MLP neurons of a small language model. Each row is named by its layer, matrix (down: output weights) and neuron, and shows model dimensions 416-543. Each number is 128 + 32 x the weight over its row's rms, rounded and kept within 0 to 255. Numbers have three digits each.
Before each neuron's rows, "raises" lists the tokens whose logits its output raises most directly, leaving later layers aside.

raises: "les", "le,", "ge", "le", "ges"
L7.down604:183128131177139104095120125099124130115105154147157157035145102118117092139144128154161098090093095081076104159165119118187154148143125163103112132118172090196129140158137124126114142082193130185157103180157105194128115086118111136113111121109125084178134134169109131123152169143147225148114128097112116112049094128187161144112095163084124153092174106102151136152136086137091140137175

raises: "be", "t.", "re", "uls", "t"
L7.down1224:029139129147137123082185123100136132137104175101160145179087083165141089124212120128076134139144116092129125187175160070177088146079216108148103114134147128128106096137123154160117131150156132104167146167139118185121085131127114089121091105121103135105089134184117166144117196103140112156145153103077093146106113130198144182168120089118122130152115119178142116164136162104092153093150

raises: "ors.", "or,", "or of", "at.", "or."
L4.down1849:092143138107093170164100151198124131053145182117122104101159135117106130131117140148119150169091142130066066104166159102147176123160094207090156139154143080156100137099110100081130108116204163161118115069107155143098152180143137084135111106162131081124169165122115125135153170151085101164142105167125098098171138190132098105111148121109130163158082115154089123044099082103129144111096

raises: "ism.", "ism and", "ism", "ty", "onom"
L7.down601:171152133117126139141154089142109136151135149142139127105173124145149101166114193092149095133126096133128117124108116105116113135089128105117179136130130067126141112162093122083145130169103140187189097119135181093138180116136152150126157129205172188137140095124127128181099176111122135140139128101085177125131158128128171156092195173162143183191180132115178180137087104131115118144141

raises: "le,", "les", "le", "les.", "le."
L7.down766:069133098120130143092135211110154158101074105136063136172056176168162096116065070118157137125122038158142138106161121129106108096153150177109103102161156163082103131077201112148114133143099101134160144108153175164108136156138115138153072128113109091143116111125116160173155126069118102205102100132130096122098113121152187102139141118179172141126127106056156085179144143141128180076164

raises: ").", " of which", "), and", ") and", "i."
L7.down1250:148083109130082111163069123210138130153127134097149094158125113141088124109092149088176155147087143213075061199173133131096145122087129165069103097162130116164140162098115108124222119162105129172154103161132117110178133124159128130112127134180143145144148117079123133160175146125143087136200163089181131160160131158114137108134142110145168185126126106153176102100136147089124090126089

raises: " its", " another", " these", " one of", " its own"
L4.down519:107123124140137034124132121152152172159126145094117122143151118159114126119084122130088158133139093121150129144171168095100147139113131095172119144193147140192171154150125140118105153109142130111105156152052142123173184181181148135181157091052084137149169077138141147187123074052108166155095154173122064142110099156133166095144141112108083080125166145176196148141152093186116139111084

raises: "ikh", "ya", "yan", "kh", "hi"
L7.down185:132189142105075124125146126106097204155130110082089141091154130137112109143154167097108144159129115067160106168076098103086159107129178109130114148132119111151155135119171135203162103138077175125095090131124214147148106132117072129186089085146120142119136072164133036116137156102091090106129124162104091195114078122142149144039158146072104134202198108151178139125076112121110140146111

raises: "ous", "e", "ant.", "ies", "ories"
L7.down1048:126142137106059156124088118078119126145173154101101130146083168154111170123185108094109115090109148127158128211076061144155116086113081122159128164138098128104135174100148068078106162085157131147103134092107109154156133172099096193089091163144132126143177123178096024126137074110087113081169149181156149121112152068173111109137170098134121121108134131135152118135159140088123175138140